config.yaml
vocab_size: 2048
hidden_act: "squared_relu"
norm_place: "pre"
attn_scale: 0.0893
parallel_block: false
init_std_qkv: 0.0256
init_std_up: 0.0256
init_std_down: 0.0
warmup_steps: 87
max_seq_len: 512
train_tokens: 600400000
MLP neurons of a small language model. Each row is named by its layer, matrix (up: input weights) and neuron, and shows model dimensions 192-383. Each number is 128 + 24 x the weight over its row's rms, rounded and kept within 0 to 255. Numbers have three digits each.
After each neuron's rows, "fires in" lists the words (lower case) most often at its 100 highest values on Wikipedia text that the model never trained on.

L2.up185:158131124164164109096094092142168108124152148113120162175125188116149146132115129127114145086092105159084137100162160136088093114144124110129131136158161137122151130168119101143123133090072119118128131169114120154123174154147132129139089127136153115160161116120140139154162135155152124138157148151156134101129136139141128123104142136111123130137107134156124089125182170094150142117110144140128120151197132140104100146114138146132106122094122127105140100148139100092160144124090100134118128190161112143118145199099141100129139145118157117116148132163149132117090164099110110143
fires in: "member", "host", "tree", "plants", "native", "members"

L7.up185:148116091110111172162132148139139111074135124138136105112126125100078110118138081129133121115119158105096145115149087140127123134114137101143134133125123167112167124128134135133169103116107097146118104124102080114152143178095135125135141170138129131133137168117106133093136164157141156143140162099153121149122126116141188149114107134114155124150123083108148122097137150124157104133158093125145132085059146109154147169140130133156147117155114131144102151111142122106108168137122109165172119127115137102155117133137066113132116166150112155147162189121123147133141119127142199143
fires in: "a", "s", "and", "most", "the"

L7.up787:098154087143113123128118171155168148113139114085155173143133100110113104107130110130085113158110130151123129078122128160088135107151113148125139108116154139093109106072133119121109089095126134144114150130111160120161163143151098120116138133099131117126073123134124120123192083118170102102128127146132096172158129151134123139098144115127151183110158124150123147124130131126112133090137124098155114122093121168111114113121117131152148117127129124143109145128093120092103122142122160104123158151167129122110109109139109103124137126171095121105139098129097128095123140132135078118
fires in: "by", "when", "from", "before", "until", "between"

L10.up952:113156156088148107155136136118106139151189107118147134124169175106125143148122088138124112131200145126171135124101080107128111124156138169104101122125127121099098103127119176135082183143138119140158097125122164089126082148100135123168134120143124163107085128109126113126134129144134108159139140117155118120150131144164146097135130154140162117090132165142124134150131108121132125115138115142118105125074069171133115154072106156115108174151121104115104110127129139082107152100130131135147104140139126125079139167108184122087103147173153128101119125134092166141111171144126151139
fires in: "to", "on", "with"

L10.up1440:135128130127139097142126126177140112121150140147161127152159156125081097150113117114165115120081083089143095110146119118135119182130155170149128128164130135089118132127119127138090126075089156141124075135112072087154100151095133158153117102101120126131111144119144109127141086143129144133145095103138114154180123142138097157156150141135123137131119105114135131143141113100102116129129132125113195106072097127165112101120115106123146102116150126113115169126126160133096095091095155105112118172119154131172153166100135108083132138137128200106138151120110121177130135101119096099
fires in: "in", "of", "to", "the", "with", "on"

L6.up261:158136106111156146092156156138105139176151119184140119113100106125074121176134115149136111127098127126118132098115111129124126104127134110129108098128107150132141138102083122123137159118175129150089142124177127153135164135156140137165145124147141149168135139151100114145142137154140130108165148170135114123112122170154186141131172090124128136122101151146127089139111147182180116104116130118117155151087135159107109168133139101127092110110167120120178114103117124128128103108176150125094107189100118077136146178097128139139136134154137162157100134114112106158115100153141115077
fires in: "the", "and", "s"

L6.up1384:151113095130165085132137107149119123168133169133148124107127115134135148089125118157154141153141208112107123127147099112065109128129127129116126106136075119126141144097136149101112108157122116124160162142159127136148143062134121129158139117139162107101132098133145105125078130114122078121113136129115136145151105110107173126152095118141108100112135096144124154136157124112137109104111130117122111136129129132109112148131163118152126124094108135153194143115106146157131073054147117111132167179140143108129132139109167174098152148129101109145103123129135131100143106112155151096
fires in: "the", "in", "lyrics"

L7.up186:155133129151093135164087153151143167102199142153162129114171108146140108168166129185101111151097123106136131161118136130161185102130123159114113106147123095095090157121145123106138162125201149144136103089128135123137149162136128131125151160136149130147134172176145132159152136124116147143162144115122131145139087120103142173155092104108077118152095135135109110146141144119157123126147116106131095142078134177081138149081097162121111151134132110124093081056111146091120118158118114185141098118108111128130087115120167151162128140107131136117100122103121103124120113105120178120
fires in: "of", "at", "around"

L2.up903:152112136071123061156140143155096123119109150117161124128110113136117108120093132153091123124122083120097123106128127111111115130119143155120110132109135169181129128118118121132106145088160100117153170153188115103128139142146128144151156121129138107128163121124129097123131129086127116114106137126141103150118114137120097135058156113133098146142167138172149173089091189102122134129142104095123157101134121140098119094141059140109147181115139096158122153123050095085125104117158162107120136124102147150096168143112149089117108105106181136079124123109163122148138150101082145090
fires in: "by", "due", "to", "which"

L2.up582:148142126107110099160141102083122108122126130131156083162107127128143127144132164080127154150122148127120112161138100150147105115150125149062151117132177172138108083077171161143105120148135114146128141128077184113115126133132180089092179097127139112176136144116082144126098092112077158172132112137118117105142148137118166117152119099117123150103143132105138127161106110146107101123110143164138106129120178105133135106138113086100120112100093098137112133146108120076128124128153119139111161122130149086089080168160120118156133109136142147111106139113113151131146100121175110146
fires in: "are", "were", "out", "outstanding", "was"

L7.up1097:117132109132113106156105140134133160130142136129088134085176111138111142166116120110162180184122156124132139132142148127082106104179118152108148104117089145116128085112109087101165143165143117109122120080147133123102168102154135111154109081153092111141136127124110150117180156144137137077166136132140148176130168155146120136125106122116109120152118118148071134155149094096184139135094147150094123115150102137125134134114100119168113152125158119112170140116121160111119135124099123128165133125160090090143102138129141125131129114153150114145115070159081169098124142087146103104
fires in: "with", "to", "in", "without"

L6.up1523:112118131152136140137159106134145119139149174118139129090104139088122121132094137111114165128108127094137111139123101140106101121183101107116101169143149115120138179169107108103098076103151089115118113137127126135144117105102137170186149173169110158151126141148136124122174128092147144142127115140152168134152107133124101140154123084140122117110125131126163113132110140164115138165142155100180136089135128117146110135168105151131124129113171114101129140125151122138141128101144118127147109105143168123218139144130139139131131160137087143161164172112115136128154111162113079117
fires in: "of", "and", "mining", "ministry", "medical", "housing"

L7.up1062:151110130130083149119105142124096128068105119088118105154173151152085114120097120099115121148107124127146136095101137142089118079168121134106092133085112163109102120122142136181133169101126141116139097110170094105114131145185097111100085117152091166162136124146107152115169105132107147095099119100134142125112133125121131177163114142123129139136136149164151115078142160137129133158091106157145096118133123169103140126085112128143084166133136069151112130079120108125126142118080146136122114119163128116140138129127143113124103164123132137130111099096089076104089129122152136096
fires in: "the", "his", "in", "to", "but", "their"

L6.up629:169105099108162164152145149119090106102118095103116141117143121109097120114108113174139128153121119133151129134142098097111112124102134166127127122147139143118140120159106121173127153133119126174104174132164137089128117075127119088203159113164152168130113188088096119123107152135096098140122164145154147154099109131125167151128143117141111113153127138112091146107159135143144122162134163100108165115132130143139134090163138091134087154139170139110106124081166167165125096094099115123145120167174130165091101145140107166132153109112097120129112159128091138107106118114106169109
fires in: "the", "and", "those", "s"

L2.up726:164107131108101119123133158100093124179138106109145130141098108122157146150153132111085150123107161140145113110110147117130132135091069085126141143150111151115121120153137133170127130127164128122165087142159136171161130137082155122158107158154144141151139078120097076145155115129126151185118078152143153103133060091144097131140147117101149100137126147123095129111148121153116129124131147158133117098135146122151140126133181131157124132121184143149136153115118182157143145122125158132123156148133151159133120129124104144123150121114139119111159136136137118150149102094105067155
fires in: "around", "about", "authority", "peter", "britain", "declined"

L6.up173:109122102129132113135092141124109125141103114092181111127136128121089131113141137126128114127102148118113092113108093105150111118126090076139147150121102146130131133086120112144123102133083117134106130176172109109144124143152147136106167168062150139138174153094168153145088127086084154145150100133113144171183122119157152109120085092123117108110119118061151109105156124132132088119158146176156139149153112156084071134109153099135166131105138129113099121100170158110150108078119138069107137134129143123153138149130124137166105114113091173142122126132116141143091176155124117112
fires in: "he", "she"

L7.up715:143094137124129141134117135166175155109141108122087115144154185136088130176173113134156132115160125121121135105127142131103162134112134082074124110169121143107146076103138109120110131101152132140119142120132107126159121159121162080121176107128093108125143114095110109120098168112173140091108139138176141105139077133156120129132154136106166133169137125144154134092136112104112134132138159124139111107144122125157099129139066191096196121126119156187116106104096136165140134134163126112165105127099125092128109163128131105128142099084123157118122136133120099156078077120111131158
fires in: "a", "his", "the", "an", "wedding", "their"

L7.up567:105118142138107142126153130097129177103094125180097126154103121151126108097131138121134179136083125161188126149160148123068081152090103091157181097108141121088149152076141123141148117143163139098117154116144129110146159094123099090093107154153128127143104090135159134110141118121114190128125108142137123168138145111101180125090154107159112145150113126105155104112164121111151152154132110143115156121107153167150165140136129087125098103136161120106095127146137123104104109088102119112140103151128130140108155106175107133110143136116145109126132099116118143072145130164148102134
fires in: "also", "was", "is", "later", "she", "been"

L2.up1014:067138166130138109126117098102148074157152113177131140112101111200118106149126113113122111102165159129120147134137089128114118136115115092139143111121065129108136145121112165104152125102105132116131112139192144109145129105134158126140181152132132130096149125143111120120121088105144121102184144142137105138176120118084143148153117150149118118122118093131135182162151144113152099130145158082117101126099155167163137132126141133110118163119127126090115148148104150131128114100135180109097118163124131160144081121159132083149171111125109132099120087103114096110105113119104139111
fires in: "in", "judge", "property"

L6.up926:165105163111102129158096196111108150113161158114120031118148111127087135127122166151130135108097182112107118070152127160128149124121108095140109140145106113148103135111140119103134129108100155111117105122121083106119150145115130140159147156169141127168125114132123116109128110129133135110159115154149113122135133113151119137134124112112124143140120073106157104141139124069191128130137104086131122091134129115101140167117119125150169098100123128108098112133138103118110114109133106133107153178127168106148167112117109108121102176140103139093117157101154124146103132128133169122
fires in: "the", "part", "one", "s"

L2.up875:133129124086103117107126091101151114097189113134090138130117130135150102133119158121115135101116113074136152087100121132174090141138097167141164146156149128122187207117083169133156124147112114079139115123117086160097143131156180128088103128105170129147093118084088182119119118128146151147122138143115192141148128130163143117106154153143150114104136121135146141106112123126136103095125138145124136119114134142087146131119137166108126151149153090114130155115140164118146108108148144084106146109140095165117172138087108163139100137100130140096117084100113121128136102126115124115
fires in: "a", "american", "at", "after", "as", "an"

L2.up1271:105135134140117111131108147117131099127130103101137126178153122118147137177083124112154098148131141097092142155125143103128131125132099131140125145145118130141159168070075128112144129128130099109086168142137141136135120139132173107153163149108154170153124121141137090107152094168141141152168116140113109092155116087097106117159114128113149138146138130128111103216092133130122141088144118096153178129181165178106113109137161150140168110106120153160149167133142118101147127129105195174134151143151120140068104091129160116154168144092160098134113140140150135143100135133120113131
fires in: "world", "museum", "soundcloud", "nation", "sri", "worldwide"

L7.up851:113130072159126135104118144109117102143130129107153084120103120125134130177140075131109135111196143160163137142124114137103111146112079162127145148171143161104153146098112132134114142114129149137138116096120118111124110154113110100176132110132133096125146146078155095139147128112078115111118126115133116187147108144143113129147109153116144122143173106094164091133150122113108121091136117136112132104095123136159101117108087121103118121141161127147129168090093134090099139116167157122123130122093173113110112124131132166108119128183128136113123128141095144142118161140086108133
fires in: "to", "by"

L7.up1456:137129147086099139119151089140108119163123129133085123093143162132112085142106145097106128112142136072134129121122138120138115086117144147180121117125130103097153209059103090129078131071144186154092127127103080101107137145138123173132138136157120124155162137110131150135203128145075125166124151143115126137090130129122138174110131141128155107160114114139142087145127183114132108105126154102111166099086111137132131147138151153142113121115153133123126121130105122146133128093125162126158125107160162156168088135125156144125163140141139165157113129105133090128147119111158117082
fires in: "of", "and", "to"

L7.up1001:133136166130077131128141113124117105132124130089130139115131149106173124083085166188117098157124094102138116122123135129116120155132167132150097123103133106070138155149162141073106123094127167144124126123153128064099154130099142125138090149149060116139145108109166139134112160088125112113130121112152154151154122106108117095109136117135108126142137123145130155119119122136134137139117123141132123083111109148133115105127138147129096120147108128124104130134153119105124115162140162181132114074065187166139112112123162172127145118171151132122104098111127118112134088122137146094
fires in: "in", "of", "to", "on"

L6.up1034:128127101162147077103170145111100153167120167132150141130151125101153127148082086114124161115080107153115136084116116135154094128101128147140102132148134118148120113126130147109167081094146126108125178208166094167140128136120145143095105118100121141112182124125122085128147142135167113114134109108140132118153144170147114168104159101154124128109127128086127114097155138198127109085140158082129134140125131159117142120141141101144118146174103122122123131142087174159121109117147095115144106126150148156083102115157105150112138140152071149146147081099125100134107138086091079106
fires in: "a", "an", "any", "each", "another", "one"

L7.up529:098080142163166114143112109123139102156116110102113098147137149129097147137130143176125152090147132105154104119100119087115116167118103162091146117142089159116103146157138079174113134142117124139104144145152095111111137152109122152156114081129138182122105125134094131179085108099125080138114109099158105124147131142124105091112124137128147139158095102100183158124180128118115124147128135138091129138130084063138120140121121141102119095152118095134125162120127129068118095138118149103147103116097091140138141144094131105140150094120118160112171110125115104131120105130114143094
fires in: "the", "s", "its", "original"

L2.up528:117104131120143133102095105122158116136167130114143101091166165143108143077125141120117141119116143160117151149142123117163076109096151152075137128139143116102116151146095154104142154156085139148167112114133135147121120148128165138137142197133140126102173131099087152124109138112111091170109094142131096122106092120136196134153097112143164121162146124125117125106151102147108140101112098105135115128121107184137115110136118132141155146087136140085118128107121125102150119088113132130159113105149127112110140172153115140128093153105140157129153092136120150123119145130124159164
fires in: "no", "any", "little", "makes", "minutes", "much"

L7.up1132:106100150169137123183171134103120107083125131131158103113101133136109156161125095168130122144114119098143142080117149116093125104123099170123117132145134071152085136090119143197172176127120185129120137136072091168151143155141136136155143153142155109147109040147149128135109151137092131138139104152166129119137117137124119124125128148106160132112110119138134150101114106118134140115107125133119140124137129100141098108107109122136103125152154138134147117087128121149138102129140125111147103104148122152129099131147088088084132112116108116141133165079132167140147087106142082105
fires in: "of", "from", "to", "left"

L7.up942:120148130108161121144114106105151134111135118127145089124126170126084108102132112123158102117135117138142136103139150149136129074133083135137112114092133092146131142112181151128087081147115166134147132152109127152102173131164119132144146146158140101118123099166172103115142140111156159125116103115114107155104112127114111113135146172074128120128105129176143155140105121070097123145123128129136100132166087131085112096097125160080138144121141078135119181092142146111115127115172127106094171159145129115149106124145109126095123141153100085122116144129095143103121098123162118141
fires in: "to", "from", "of", "river", "camp"

L2.up949:107120192106120118120154100144088143150171139139155155098118138127116094142123145072138136110136150135107117131071159162114117106130118128148135126129139139095110173120080120123091150132168149121110081132131148107136102145133143146097178150085120115096134129090150128155112108099111109098129116118090135115116111122127123157150124087132119154137127105130153127161111141146116138151178144123158121170142144117087126153127125109131091115103143149124160114161086165136141091133116119116088118140133122115129116162109094122116160135140180192116092131126179132137151074126134152156
fires in: "station", "show", "school", "reported", "shows", "transport"

L7.up251:105147139112074148133119155114122153137159139122153165101127131103155143152116116087121120150063149090177093109128089165134117113103149167131140086132118154129141136096126162130088141158154094114093123129133151136134132093149124075157103090147110140127131129102100132119130137116113109119133146132155155164095120144124113145115059110105122125114155137128100155140166172119092138104111129077115167116151127120143131124086135168113119112137129138128151152126156143133100125134144119111134129103115117149106087147114158111108130148135111100150138161151112153116103132137141065139
fires in: "with", "to", "like", "than", "of"

L2.up1322:118120145130131128092114127115125118126124091132127089123176130121136128142156099155133156102096169122127126080150130149140114126096100085120142134133087129134116126122108135147166116115100118082130127136122132122076095105103113144076131142114089154147157098130131107146081117079127151124076087179183107154139104141089125112151099105125128126189114120112146113098163074128153114133135116116083122149068174163098133188124133153078114101147139095109094125147136121170103119150144122062094110157137095116121172141110105109133136117139115164119119089149152115128107155128137087082
fires in: "she", "he", "they"

L7.up686:115173107123100110126183138131115126081124105117166138102132123101128129104128129121094099148101108149177117119081121118128068125088140133127132077137143163128124129140127115152118125119122121108117140119158105115160145123115084134122136127119095112099098165125107107127121142110094099119138132118125143181098087117143093137091137139106092122120087120120152140144090130109177110146139109123110113150124131135086132159158104135170162076103148085124080112102108135115119180135110163090129160094088146160154140107140143139174126122144114138098113143098089112112144135116174168091
fires in: "to", "by", "through", "on"

L2.up476:111124164117141150145145150112111112143161055147094113139122128126134103109128078146138141116092100142105131138108095112083124133124118151123129155168150121134149109100121148114104152110161144145105099097115133120111153125162156135118113127130123123142116102150131109131091160154080117115157100114134104141152141123157155124170125064127122178094147113166101161101147135133126112133140161166099131104139124145166141111158097159140150142103135143118116123148117125184137091136146133117128138122178145143160110135155139106140126185125126231096116158127120104156156086156122154121
fires in: "out", "show", "shows", "halicarnassus"

L2.up183:143121145176119129114118177110123093102140096128079114181140144131164132152101107116155152107145121119112115167139159130123135164123147139115102156127112173101181113105127095106144136130176140124126112127138116111149094137107150108105101124108106159151110147148149089132109096125086106138145132159117141120136139119134089106148163140114150110115146139130136165127196148129128147095122126090149148161087117140117128097110123182175153087117138097136137112108143174163129120120129129104139108083095125132133142139136100042115106110113148089123145112115148153102124130135106129104
fires in: "world", "uk", "opened", "introduced", "painting"

L7.up362:163134120116066127143119163131104097083145101132145121112117162137088130154094123146126118114100141110135141088116166149110136109121140155155118136089157144083106151116091142108162140118150139150154127154154120119119129139106133158092154110112055169116083124129141115123178122118114119111137143119154137076140055096132097099094120148125113133155125123137109119138126097174141180149104138115123104137096138121100128118110119129157162107110119125102157132151110162100108151144132112130096141090108087106130114106127160084132132148128161163125127139151060114100065108133132163129
fires in: "the", "in", "to", "their", "of", "on"

L6.up1505:121154137102136145119159147102143152085157106092124140093099139149122114142099141106121138087124159123124146103161122110153137130131124170119128154138124101103115154144159145132128156123104154177115135165133093151158122103140136136201103175126128100103133163078137148117112137115103133176096135138116139133152111142167100132126100114138115179109155122162150175189127157078135083115122126149128113115127113100150139148141095151110112110153181142116127140126110127148163155139148155108135106154121174154134117139093139158137141151139144088126141091063077142081188128136119096144
fires in: "as", "of", "to", "known", "code", "except"

L6.up1477:132123158109092131086156140145110125137146072148120123119135119129148109124110156163116112096136139115167099113133087115089181135124110126148167127148162123120143117115159122138120127137120090089133139138108152120107148086158148132141126133134124102117163141132149142144095153126150132087130101144159094179168109166086107131141133136162120125146088115134157107133148128110140118126125100136126105123127125119137137157158097156115162142150176096163141155148145163132084124132103110130132158136118146091112168123114077179091140130093131121128111133126127120129106071110144085104
fires in: "she", "he", "also", "was"

L7.up136:096130128114169165165134155136088100160119105117134111136116161104149162136155154130131162104137142094127164116107165139121164141139117138109165128128138121103156182107100133160122143140179153117155174141109147118120121129142107073135118162106104120158128122101144114126151114126101132140147108128140122103137107125120143111158119127155052151128140134124186128111163114109132079119138120126165151116158133078135100131125120134141157178144145091149133095106088106153164134088131127104113132107144103166144111135135110146105116111147124188119104169129148117126142141137131093123
fires in: "of", "the", "its"

L6.up1495:070128110091080147135065118142123107136101158108140113082145161081164115120118156129144135121122177128148136090136103158125139171137156145144150079130115099126119134114138130131130116137147125133118166087155134161082140111157130139127101101154114122150118148127144130121161111084121143118131118127095147159170107175104146120099136121142125088188071146144108134158108143097152139141108091167156153124126113132138108112128090160118123123114133122141123115167115150138154123100168092122153121139110094106135186127080130139151165097122170067105081093131120161109131122136121117128
fires in: "after", "to", "in", "on", "a"

L2.up299:130120171165107135115141085114100139149169078147128127154128131098128125087138119100142159156090142099101138082094093122151122168083105141138144129153168108127115117143125135112115133135193097105087108099117110154124154125152101136136154114129116158112128082134130122140115118160124092121131118181139094152114146136094118099129131095103148137140131213144137163142102138151109168150153108115188180110144120113100159117111131198161101117126127119165112154127123090158186116113150090160117151138136088075108090153144117121157129107168134112130142155125110126125125082142139140112
fires in: "show", "championships", "attack", "olympics", "shows", "reported"

L6.up590:144136122141153134115119124096161117143144146152133104123113143123091170123118129135135141130123107112124104145136125106095120112184165114084105155129105157139099147154101118169146106142135148133135120126119107127139135140158129112143121125153134140110116130064159156104139158083098103165148161125164110129152120117134157113148158124131131162165101120104077119123142128110133149100138141106098107176115165118148170124129138131111143139124168143159137122088168120124100097124124167078109092136113141134107106165146142156128124107151181130188169148118085119135097152153127156115
fires in: "of", "the", "s", "first"

L6.up117:122124114153112134127144128142109125129135121117132163140114117132151132143145131089180152111128153136176128113176150092116132132124169160160131136165133107138150144114068116122128097171118110119126096099087133111133117102100150154130115118123132112203138140127169126119154148166107152161166151148149142198188101106128128143137120133138133132095140149178106130170146164185145173114157108122156134138138149141103128102114145164165148123137126127149124149147157151173078117076138163133139128107156159129131138145165123098149141096187105147152088158121126100170148152159154176115
fires in: "world", "american"

L7.up208:123125149145152153062178090162119129170155104142117138137111106138123145139129089149162100145135147118149135146120089117122134133125147137114131124106115108159150093086124137131114130152143156196120060142114131139136099117198146117159172152126128112151044151134110109175112114130137126146121166123149131134152084096103145131135159185141106127142114084141149128102127130155109104161104130140173117083110145132154165094110118145152111140140113113126120159133146133139134113158101133161098149127155142153121063163160173120139146108114136139103068113113077167077150140124151140089
fires in: "and", "of", "many", "were", "the", "have"

L7.up907:136156073131143139157118138139110131133137107122128116149110141155107120097157158175110169139081138161094076095124150131100183144141156095130127107109125152181070117105111125105120156148107161123152102121129109157134125129138116154123107147115139178157107106142141137162129138145117148108099082163147148097187118146150132117145124115134147137108090108103131138137149160107163103131166155176114100109132108126128132101156176159127137145112137092126120166116138129068137132108117098152107154177141132128140115161126117085164076147154124144129109093129126161129074103100134146150
fires in: "the", "s"

L2.up1021:169091120139134113126153124119119115135152140172156092146129131085139144120110161074119163138107118099122137159164086128132116121122142153101120096126156121126143119147098163126155147122128144178124153129142147089114118127148161143090133129137132153154121089158031123187099162148115131152129119161124145136108123108109138147147125087161128122124125136136175135118129156107067094097091131133159143103137150134136112144105150168109134122133088181156135122131092129108141140122135080105145088164123096131150111176143147032126137137134113103155136080139125126167126148153111176163
fires in: "out", "top", "outstanding", "outside"

L7.up1240:116126106131084124155102096090152074132065121144119132084136130140126171169138132114150133152120130135093095089084117137072120149055176147119124110155134127135105180128173146131105125124148101101105139135117137114146157120149131095141185128123103134140162091121109109113107104096133099160130137111128111128153107114122095110182133129116124137106095097159096141150142090129148113093147177109151109130136158153163145136141130114163097147151134141129113125173067136145135089136116146098104134130155128123115096129140143148135108145155121128118161114146149164093074112109142119094
fires in: "to", "in", "is", "has", "from"

L2.up99:153136136112099135101119112144119180123144106085115114104153128155117128131133148132064138171095125070165152116114139139155145168117085116159180130124109076124120183125141114070124135117118105141122116150165124124120132113137154144139124143113148110143124140146104109097113165093125151153120159129093101121130120120141112179107112114151122179133144128153128155143129127131122112101106164110138130157107110178103101157138119167112125124126079156162126136136152165111143135099134111129144091111122128168136120141099147127140147146160124141113137129072113114128108124172118108101
fires in: "at"

L10.up333:111089154150105129134122138131125149096126115179123113109114089145096178127180140108150121088100113150127115146184137139144157111152129132177103142136147142121123145112128114122093119139169082136137146130149161114094151154127086120121104139096135116113082101145171145131123182125131098091119142137157090117163109108112124100144142138135152128120144116174148124166136135118149120099077120123103138153138126100112102094142160114127132107146148111095139169148140131107137118172126165140116119123149130122125124101096113123180135142108131144149108136118175107121114153119167079088
fires in: "to", "would", "began", "rapid"

L7.up313:163094127135142122134130108118120131140148129134148099125116143149117134138166126131094101154141148099082127072102100167101156132149097103118136146144104141170083129151145157159124136131154127101141176111122119139114154151124170102134137121103150115124159144112114127136117115147142133129127141111111103108138088142096126149095094089147194140158123135174162154137178168126103097095117141141116112137171118102113177160107172131152090089141169149173159154157123116115134079126101118130108108152118161109139181135144151128133103146164119109138106134116103162125134126105152127109
fires in: "and", "his", "s", "the", "forces"

L7.up773:134120143150125148158143117085125136116185083119156113063127124125143144122081100164136122140089152152149080096122143142128102091111079109120137118115139072126155163105149123096134135113109091138141147097117095107154163112155155134126110157170108122154118144083135127129100095139129100150124137127162160168149135148148122141121100149134134141102153107158118169163158133106134134052111138150114108093122116080114130151099127147142151063140152092125112106146105112139169108152198124191133118122106135109111146168118151121134100120150111111123131144100098125124148120119135101113
fires in: "of", "to", "electric", "like", "elected"

L6.up348:143113104135138096082160107174103102137119114137167163106095169104111151148127146120068100140130103086122127133105141117129131142097108112160158131143129074147173138129139122136118160126113104084178117154163121123160124107166125089094117138157128130115122122107159133147120141129130139128155136150144125174123092144048131160127119100123121088145103135113103113145149143103135138135139174104091138133121076133142128117139180130135133191114121095152154165112142152127112121123148117118119102174144129157147134131135123130141152139086154144121143123125121141094096119085130102173
fires in: "a", "some", "approximately", "is", "about", "much"

L6.up419:120133121124132102138128171152177142106143110101151146164185097104129117141092101135139105121122148112086126110169105080124079178139164142130106143132125098147139152109177131103143135110147145136116159145131099130154135088122120139158127135102116122141126123149108125110144131162161117110092103122134159132171089146126155134132151104136104138060083140114133146133137166126167142139147151143161115125109144118128165140082134109133143110128130137157100097107143132105134166093152140141160123147093164100140119146125094147121123102125095153141131093114160101134169132109111128159
fires in: "a", "an", "important", "kashipur"

L2.up1294:120108143181127111130123114104135093174131163141102108168122080100119112119113134074137142129120150096107124102103140124102112104065109136120134150134133138115173137094162101160127099137141116087143146163105162124173134121092148156168135108150087142119108126100160124101137168131115143123121127135168119149185132138110149080159147143130181166139145161107100150151130141131137144148091137091109141169134132122140134096101121150134138147111099092155140149114123160101130150138113130116184174121109110151111149115138110084125107120154113119156083105080139177121139127160169126107
fires in: "world", "national", "racing", "nations", "regional"

L2.up477:104128127117161139106137141133145090169131104131132099126096117098122189164088130109036144137072123129141101115110127116185093129068100130160156103121094106142133107080163165120124112177130132123117079143171119169094120121145106135126109162149150111114119111118116149156140123163115129106103128138154110127132100095139137167108104090061079094129114147139102126121150145158130142073109118133139121134091092150159108138092132167130126162113119186105140147153123125125126148109140181134143103111127103121135129123109137105116145113129121125139131149119130122123166122153148139089
fires in: "about", "approximately", "around", "than", "nearly", "slightly"

L6.up1066:151084088156100160185084104099128082111190165141116108135123123156131102127125123171106102143111168118127102124171123116140158130113151116111132143151125117103136091090155154151122130132124134123134148119132150138120145141136116157167152168131148149166165115145124123130101140089109138101144124152137152107128108112138130124123141083145168149188083142125127128103150116145113167126071147080095146071093123095125099136114147150139154160132153134133137153142215130121157112141108141142158100145135101103146086095148106144106117113126133113102139156086109121103136124091110131086
fires in: "s", "the", "of", "and", "his"

L7.up278:141128134093127108176144111165116140146142154133092143135101130141113163132132115167134133134163132110098150116121120119123161126130062136097154116135152165177140144109083155154115153136087114144147146095152079147147136157162137101115175143106123163115119076153131108127141135156142152088099148159165104116121119169142109117119121135114112146134107180122128112110165152125110116132143150101103145168100105107071126164147133150125139127157118139134147133109096123133152121126141168100123131132138103129121106177098130091125110118141079196081152123153104088150124132105142079130
fires in: "a", "the", "its", "s"

L7.up814:098135160105128129181102103146154163074153118126106108169131124151108103151105110142141122106119109097119187133081098119126125143130144128168132110163146112092097055136135089144145154104141095166110187111137151132140110142085128126098139122156139142131162156160094191115149094143146107159128143114145091143152118110119109097115111131119131127152109083164110119140122106138116147117104143116091152122110162160115132100130130119117206142084121119151131157108122173134066149125087163134114122092131163116128100168124123118100165174132200167100123145149106116105114160149120115117
fires in: "out", "on", "up", "together", "down", "off"